From a checkpoint of a small transformer trained on Wikipedia.
Size: 11 layers, width 256, MLP 320 GeGLU, 6.12M parameters.
MLP neurons of a small language model. Each row is named by its layer, matrix (down: output weights) and neuron, and shows model dimensions 160-223. Each number is 50 + 15 x the weight over its row's rms, rounded and kept within 0 to 99. A neuron's up and down rows have the sign that makes its largest values positive.
A block is one neuron, or neurons of one layer that tend to fire together. After each block is what it responds to, as a language model described it from the Wikipedia text at the highest values.

L7.down204:32 71 40 39 51 36 11 40 44 05 56 38 54 49 00 61 54 69 56 56 47 55 61 35 63 38 33 63 37 82 47 43 40 50 46 51 58 63 39 32 25 69 34 31 55 55 33 60 66 51 51 47 86 65 41 57 60 66 42 37 77 49 40 53
Responds to: Comma after noun phrase

L7.down201:45 75 57 67 42 57 59 54 56 64 45 28 76 62 46 51 74 78 53 55 44 65 30 60 62 58 54 26 27 56 49 46 39 63 34 67 35 30 66 62 61 47 39 48 63 36 54 58 35 41 21 31 48 64 49 54 58 30 24 37 41 85 44 21
Responds to: Copula negation, word fragments

L8.down20:57 68 50 58 47 66 41 31 41 36 55 30 53 63 61 56 70 51 64 53 25 63 71 46 28 29 37 39 43 75 51 66 52 43 52 57 55 40 61 21 56 74 54 39 57 31 21 70 50 57 30 51 48 15 54 53 50 40 53 48 67 27 26 59
L8.down83:59 55 47 43 75 48 46 79 53 36 53 38 75 62 69 55 52 37 58 52 45 50 39 30 45 57 55 68 55 72 50 63 56 66 60 65 50 50 70 60 43 43 71 18 40 62 60 62 21 31 68 66 27 51 32 30 38 53 60 57 20 72 56 60
L8.down120:68 55 43 54 21 49 58 45 41 75 52 58 40 43 41 56 66 50 79 53 56 35 53 42 60 53 75 69 49 44 52 40 72 41 51 19 44 11 59 00 63 64 23 59 63 75 53 50 48 44 49 57 60 57 69 81 82 52 52 47 58 43 37 55
L8.down123:44 52 43 84 47 55 42 70 44 83 50 30 48 38 47 77 47 48 72 37 35 46 35 50 47 60 64 57 76 26 38 36 44 57 45 20 50 75 56 54 19 36 46 77 36 31 58 50 37 73 70 42 59 60 62 32 34 36 62 48 42 34 42 48
L8.down136:46 43 54 43 57 49 48 64 40 35 52 62 45 39 73 36 53 49 51 59 58 61 47 47 36 48 56 53 55 57 48 43 46 56 25 34 30 28 49 50 61 52 60 45 30 59 57 75 29 57 66 57 28 60 49 40 72 25 84 55 35 59 27 51
L8.down192:57 47 51 36 57 29 80 60 51 63 20 35 49 79 64 32 62 28 67 45 50 55 58 41 52 38 77 58 41 20 37 55 70 69 35 61 40 38 58 58 57 24 50 29 42 44 36 65 66 63 20 35 49 36 65 43 39 55 52 41 20 57 53 45
L8.down282:36 47 37 33 50 28 71 51 63 16 41 69 41 30 44 75 48 74 44 54 69 52 54 27 55 20 69 56 53 46 64 36 50 64 82 60 61 51 51 62 32 46 47 51 48 51 55 55 42 48 41 58 35 64 40 63 40 44 65 34 33 32 80 33
L8.down294:38 41 43 62 55 65 23 56 34 52 53 73 57 47 38 53 46 33 84 70 58 65 47 54 49 49 68 56 48 70 52 61 47 41 57 49 42 75 46 35 38 59 54 53 33 48 31 40 41 45 46 46 69 53 50 31 53 51 49 41 55 18 50 52
Responds to: Passive verb lead-ins

L8.down4:65 16 44 40 64 50 37 44 42 53 37 58 38 26 60 55 34 30 47 67 23 37 53 61 60 43 72 58 73 72 75 41 63 30 57 36 45 36 82 40 44 48 65 42 57 33 40 57 52 44 34 38 67 74 40 49 51 49 54 40 30 60 44 47
L8.down5:64 57 56 57 40 67 36 38 35 46 37 71 25 64 52 25 50 68 57 27 46 44 53 31 47 48 40 38 65 41 43 62 55 33 43 54 84 50 48 69 77 50 71 62 82 38 47 28 62 38 33 66 17 46 57 37 43 67 42 32 66 42 35 35
L8.down8:54 53 53 51 60 38 43 36 50 37 75 58 51 47 34 58 55 34 52 75 74 63 35 72 58 48 40 78 61 24 40 18 50 43 37 45 52 35 48 31 41 50 84 67 47 72 41 53 49 45 54 36 56 41 34 42 52 71 09 54 43 62 51 51
L8.down48:77 57 43 42 40 74 76 75 55 44 51 38 60 84 58 38 46 54 58 53 31 39 41 32 46 55 51 56 64 32 59 40 39 39 42 67 45 49 40 41 53 47 46 50 58 32 38 45 37 54 31 25 39 24 71 45 31 37 39 41 24 67 47 41
L8.down62:35 32 47 50 59 31 39 46 54 65 25 61 36 70 43 33 61 38 66 32 29 58 19 19 67 20 83 32 70 47 44 78 27 54 66 26 53 47 33 28 79 67 53 41 41 60 57 47 49 76 60 41 51 44 43 24 48 64 71 49 51 48 69 69
L8.down65:48 68 47 42 46 50 31 38 63 80 03 59 51 35 59 93 57 73 41 69 54 77 69 46 33 53 47 75 44 66 42 62 60 57 37 85 58 61 46 40 58 77 62 63 43 68 45 52 43 69 73 40 47 49 49 64 59 43 67 47 26 27 45 51
L8.down166:58 67 70 79 62 36 59 44 43 55 23 66 40 42 71 33 50 46 40 31 64 38 60 44 47 35 36 39 15 42 49 33 44 48 50 81 43 48 86 61 50 51 76 53 54 37 49 71 69 25 41 26 47 34 41 45 80 42 43 56 44 74 51 60
L8.down200:60 67 53 57 54 31 47 78 47 26 83 61 21 45 48 53 50 86 66 47 76 51 60 63 66 40 58 51 31 42 33 34 42 56 34 74 46 31 53 66 68 47 47 43 46 38 40 42 68 41 61 61 56 47 42 50 50 28 59 51 45 26 54 37
Responds to: Word-initial subword fragments

L7.down14:78 56 79 37 69 45 57 67 57 68 28 38 57 66 36 30 61 62 31 44 48 33 68 37 56 49 48 34 47 45 26 37 70 61 83 38 75 62 54 50 56 30 31 72 61 56 45 43 54 19 42 61 44 46 07 37 57 73 49 34 27 61 42 51
Responds to: Wikipedia section headings

L7.down271:52 72 65 50 40 50 44 19 29 45 76 26 69 23 58 60 71 43 67 53 69 55 49 52 52 53 74 41 31 60 53 56 50 56 63 35 68 43 57 71 51 26 58 72 72 40 67 75 55 67 62 56 57 38 52 36 63 61 59 79 43 55 78 32
Responds to: Measurement unit abbreviations

L8.down51:41 58 67 37 50 52 36 40 48 21 54 65 72 35 53 29 80 46 45 23 48 62 54 44 53 14 71 48 52 33 39 59 29 43 46 31 37 27 51 68 59 29 19 30 52 36 40 36 56 45 46 71 51 38 46 57 26 20 00 36 77 41 58 77
L8.down66:28 50 63 40 46 54 14 46 55 70 52 30 35 62 28 26 67 39 41 59 62 77 38 46 19 49 45 42 37 44 47 36 46 57 33 24 58 57 38 59 50 81 59 60 50 55 69 45 49 26 41 30 34 46 56 36 43 24 38 48 44 21 64 52
L8.down148:36 62 73 55 27 37 82 20 43 48 56 47 46 14 41 44 44 76 64 66 56 34 25 59 48 45 47 18 63 37 40 72 27 32 46 15 47 51 56 86 64 32 32 85 45 61 53 51 46 74 36 74 60 58 44 34 27 56 46 35 57 56 45 42
L8.down191:48 59 64 40 44 50 29 35 37 55 54 60 64 46 29 73 58 41 62 36 58 40 62 42 29 58 34 60 37 52 46 56 57 46 40 35 58 67 49 52 35 51 24 73 39 49 59 56 38 72 45 45 37 46 56 30 42 37 01 67 60 42 53 54
L8.down224:53 26 26 62 40 69 81 62 26 40 45 39 80 60 57 65 40 67 62 50 54 70 69 43 48 45 60 41 77 28 57 44 74 44 86 35 27 36 61 27 47 31 39 51 64 45 53 33 35 55 49 38 45 48 41 62 48 54 61 56 48 29 60 40
L8.down235:54 55 28 45 37 31 31 43 71 24 42 31 15 49 37 68 48 66 38 27 42 73 43 44 52 25 39 55 39 60 55 41 42 40 64 67 54 67 66 43 35 50 24 15 83 51 63 72 61 68 45 54 59 35 52 41 70 28 37 59 16 59 67 58
L8.down272:12 57 75 51 38 38 68 65 63 56 59 65 51 49 39 61 45 30 39 77 40 46 38 45 56 51 48 45 43 40 57 41 61 58 48 50 59 64 76 54 69 19 50 62 51 45 42 37 82 52 57 64 15 56 68 74 54 38 68 53 36 79 48 36
L8.down301:45 49 48 63 24 41 52 65 35 46 51 38 60 31 46 32 59 71 45 28 78 50 49 49 34 63 40 64 43 41 45 85 54 61 44 43 65 48 54 72 28 48 64 49 30 61 70 34 63 37 75 62 29 57 59 42 64 35 47 38 68 60 75 80
Responds to: Mid-word pieces in headers

L7.down93:18 44 46 46 70 57 61 58 56 63 32 58 22 73 58 65 38 35 32 44 63 62 32 39 28 24 37 56 65 77 84 45 52 70 38 63 36 46 20 38 41 39 71 52 54 38 44 42 65 61 34 54 33 34 53 66 56 12 34 43 42 48 35 50
Responds to: Word-internal "n"/"en" piece

L5.down12:45 52 43 49 44 73 32 40 48 47 71 32 42 46 34 58 57 35 57 32 56 64 69 67 27 57 53 53 38 78 29 38 68 59 46 25 74 43 59 54 65 77 78 64 38 66 43 66 54 47 68 34 66 51 39 69 41 66 63 57 44 55 54 68
L5.down24:59 77 46 38 51 53 59 47 39 71 60 04 32 48 49 52 30 39 50 49 52 31 61 77 45 54 41 63 46 35 34 32 33 44 18 53 58 50 65 47 50 67 33 41 71 56 74 58 52 44 57 22 64 31 77 47 44 19 49 43 64 50 50 77
L5.down26:49 55 33 48 36 34 55 60 57 74 45 29 38 53 33 54 48 71 61 27 34 51 45 70 44 50 54 37 26 21 72 74 35 12 35 33 51 57 46 31 54 63 56 56 33 66 61 32 76 59 77 49 45 65 69 57 66 61 45 60 77 62 34 37
L5.down28:36 53 32 60 09 45 56 56 51 48 59 64 56 38 47 50 50 33 46 33 46 52 72 60 57 33 43 77 35 43 57 37 65 66 37 59 40 47 68 55 32 50 41 57 73 52 56 52 43 62 50 64 54 43 43 81 49 59 63 40 76 29 66 50
L5.down144:39 65 66 51 68 29 51 33 47 50 51 57 23 37 54 42 37 57 45 27 76 46 65 46 50 54 61 37 55 54 37 30 60 61 61 18 75 40 67 56 64 36 40 68 32 65 62 55 27 19 49 54 68 32 47 43 43 34 50 43 67 39 44 43
L5.down156:50 79 38 34 49 57 39 33 55 44 35 38 45 58 71 60 17 28 51 68 46 50 47 50 49 46 57 65 73 44 40 43 51 51 50 33 48 70 37 51 37 71 52 38 34 38 63 58 58 36 83 33 74 52 61 07 26 19 44 59 29 49 49 41
L5.down178:56 33 42 21 48 45 31 54 59 57 45 65 44 67 37 37 39 44 43 30 79 64 41 73 28 56 45 54 41 65 55 54 54 49 36 66 39 38 48 78 66 36 43 68 51 68 38 72 52 71 41 79 66 41 57 76 68 32 57 57 35 56 47 52
L5.down185:44 56 45 51 66 38 58 57 67 34 91 34 54 46 58 35 45 41 76 58 56 34 52 35 63 47 43 66 15 46 34 59 29 36 83 61 26 70 38 41 65 85 51 36 43 55 56 61 48 36 57 47 57 29 39 19 76 46 33 55 46 33 33 60
Responds to: Clause-subject pronouns

L5.down72:79 46 41 42 53 57 53 61 35 48 75 16 69 66 59 44 52 50 64 73 31 26 40 51 36 43 72 34 45 34 61 56 35 68 56 49 45 47 49 40 29 76 58 32 57 63 32 34 61 60 26 49 53 70 81 56 24 46 61 71 45 60 36 60
L5.down99:68 53 47 32 53 36 62 46 60 70 33 48 52 76 28 57 43 29 47 69 50 78 34 53 61 37 38 62 75 11 33 51 56 44 36 74 53 55 42 35 55 41 39 32 46 30 73 73 31 54 35 67 56 64 74 13 60 54 49 52 41 38 58 80
L5.down103:83 83 62 67 46 45 49 58 44 42 42 72 41 32 59 37 15 64 60 30 59 61 56 55 61 31 41 79 61 62 80 39 59 47 56 51 61 53 61 52 48 20 35 50 50 39 49 47 32 68 49 29 37 21 76 45 58 43 57 50 55 48 60 29
L5.down133:35 47 52 49 05 35 54 21 41 57 79 47 68 34 38 51 49 53 41 31 60 64 50 47 27 45 42 53 08 38 36 55 53 73 69 10 52 62 78 46 61 40 15 66 34 44 74 58 72 48 62 74 67 52 68 46 49 61 49 68 53 74 50 36
L5.down170:59 48 36 37 36 54 58 64 37 47 70 49 54 39 60 71 38 35 44 55 78 42 46 30 24 33 60 46 48 58 50 31 26 45 73 32 38 65 74 55 20 50 24 53 54 54 79 55 33 47 74 64 39 63 51 64 59 58 00 63 25 66 33 34
L5.down182:58 21 44 34 64 61 59 36 48 35 67 27 36 27 34 42 39 26 44 52 55 75 67 36 56 61 55 60 73 57 77 55 49 70 60 50 58 30 66 47 68 46 18 58 31 45 91 41 38 48 62 45 39 46 56 52 44 55 58 50 54 30 63 43
L5.down227:36 36 38 55 56 34 63 72 28 29 42 53 44 46 41 50 27 41 45 60 45 46 69 49 38 40 34 44 71 39 63 47 28 48 24 62 25 62 50 60 32 66 38 70 45 30 44 39 44 52 51 56 44 60 50 51 63 54 50 35 58 53 41 45
L5.down298:75 14 94 60 36 73 46 61 56 47 76 29 54 69 35 36 70 41 36 70 39 70 79 58 60 55 54 32 38 52 57 76 40 47 55 29 57 41 30 37 70 65 50 57 64 44 36 57 57 70 45 33 58 64 49 73 33 62 27 41 63 50 52 52
Responds to: Introductory-phrase comma

L8.down23:57 36 47 79 73 31 13 44 72 47 38 56 54 50 63 47 41 43 42 53 55 42 34 46 38 70 72 58 46 40 46 50 44 21 31 33 27 24 43 34 42 57 38 68 55 54 52 73 68 22 60 47 27 64 51 61 60 50 49 40 46 57 53 75
L8.down31:73 52 67 30 58 37 56 25 34 17 65 67 45 53 57 63 25 51 58 36 71 27 34 55 30 25 40 43 50 69 48 39 47 65 68 48 48 60 60 56 59 80 43 68 46 52 53 55 55 30 68 27 22 37 40 54 47 38 32 44 28 49 50 46
L8.down89:72 43 59 67 54 42 56 70 52 57 43 70 64 50 69 43 38 75 34 45 52 48 58 35 33 49 38 53 72 54 76 32 32 45 10 76 54 52 47 56 18 63 56 30 54 41 40 29 30 66 39 67 82 39 55 55 66 80 52 69 65 73 65 63
L8.down124:43 69 58 69 62 55 66 61 32 21 69 37 35 28 67 33 64 36 39 53 15 63 40 53 64 68 33 57 53 47 63 32 04 81 53 32 43 41 39 35 57 45 67 52 77 81 47 55 44 34 52 77 57 46 44 69 21 26 61 33 38 53 25 48
L8.down152:27 50 40 47 50 52 51 43 38 49 53 36 74 43 32 52 66 56 61 48 32 61 84 56 48 70 39 41 33 51 45 44 37 59 66 47 32 54 37 47 60 33 54 62 65 51 46 51 70 35 68 24 64 45 56 36 45 65 49 54 68 59 55 56
L8.down262:49 21 43 44 49 67 53 36 44 52 34 65 53 39 63 29 60 62 71 60 50 41 52 36 76 33 41 27 57 47 46 35 34 65 47 54 40 43 65 15 45 39 53 38 44 44 64 96 62 53 40 56 53 66 48 40 40 32 78 42 45 60 76 77
L8.down287:38 24 65 59 59 57 47 31 64 33 70 44 49 28 55 46 51 30 61 56 63 69 42 55 12 54 85 47 68 56 85 63 40 53 43 28 50 78 42 60 54 71 60 65 58 41 67 75 49 55 46 61 59 57 47 45 63 32 48 59 44 69 73 45
L8.down293:76 73 50 60 41 51 72 48 67 49 30 10 18 48 41 38 50 56 24 44 44 64 73 39 58 51 58 47 47 45 60 38 40 51 48 70 36 46 39 37 37 54 61 56 62 50 34 56 49 64 36 47 67 38 56 83 43 58 43 57 43 49 78 67
Responds to: Comma after noun phrases

L8.down29:47 46 60 22 32 46 65 74 57 58 59 50 63 42 58 51 49 77 61 55 52 58 54 51 72 61 58 18 69 49 39 53 41 65 40 47 42 54 46 41 48 57 76 16 52 34 58 44 57 48 36 70 65 52 45 26 54 28 90 41 55 48 39 55
L8.down37:61 46 40 23 41 63 53 17 28 37 63 24 32 55 72 71 40 47 62 51 79 33 26 39 35 41 39 53 58 22 50 42 47 68 30 41 35 48 29 52 58 52 42 54 44 48 48 52 38 59 48 34 37 55 59 57 56 54 32 64 34 53 43 57
L8.down71:48 80 36 56 66 20 28 63 38 46 75 54 42 35 32 75 38 52 39 42 59 39 25 57 42 59 43 43 73 39 24 29 62 59 42 69 53 49 77 50 40 52 96 68 50 47 53 60 37 68 36 64 48 35 70 60 56 48 35 44 51 58 62 73
L8.down193:50 52 16 52 72 46 41 51 66 65 53 34 30 81 24 35 69 47 70 40 50 48 46 78 27 67 49 73 43 92 62 43 63 50 26 22 54 68 50 29 33 48 52 34 52 54 66 71 59 28 65 48 64 43 70 47 33 82 93 79 42 38 27 33
L8.down233:41 36 65 51 64 70 71 47 57 56 53 60 47 38 62 63 29 32 56 47 61 63 30 47 45 37 34 75 30 30 42 52 63 39 51 45 58 61 36 37 52 68 39 43 25 34 58 36 44 31 51 39 69 36 70 46 39 38 65 66 53 56 43 54
L8.down274:65 64 64 37 36 52 36 58 51 46 73 37 35 56 57 40 25 21 46 56 37 28 47 54 75 47 62 36 46 34 49 43 41 69 48 79 58 64 77 53 53 24 32 84 71 64 77 59 45 39 28 40 69 57 27 47 44 58 56 44 44 43 60 45
L8.down280:43 64 74 46 44 67 42 60 41 48 46 52 33 38 61 68 56 49 27 45 66 27 55 61 44 41 56 50 39 53 35 63 34 60 42 38 68 57 45 48 41 53 42 47 51 45 14 33 47 66 69 37 68 26 26 35 57 63 57 30 31 58 18 40
L8.down307:62 31 49 41 62 56 43 58 68 61 47 45 43 76 44 70 37 40 54 59 46 65 65 48 39 38 32 45 56 30 50 56 61 47 57 51 65 30 31 28 31 39 45 39 46 61 67 53 56 40 60 53 35 33 60 77 44 50 57 42 38 02 36 59
Responds to: Units after numbers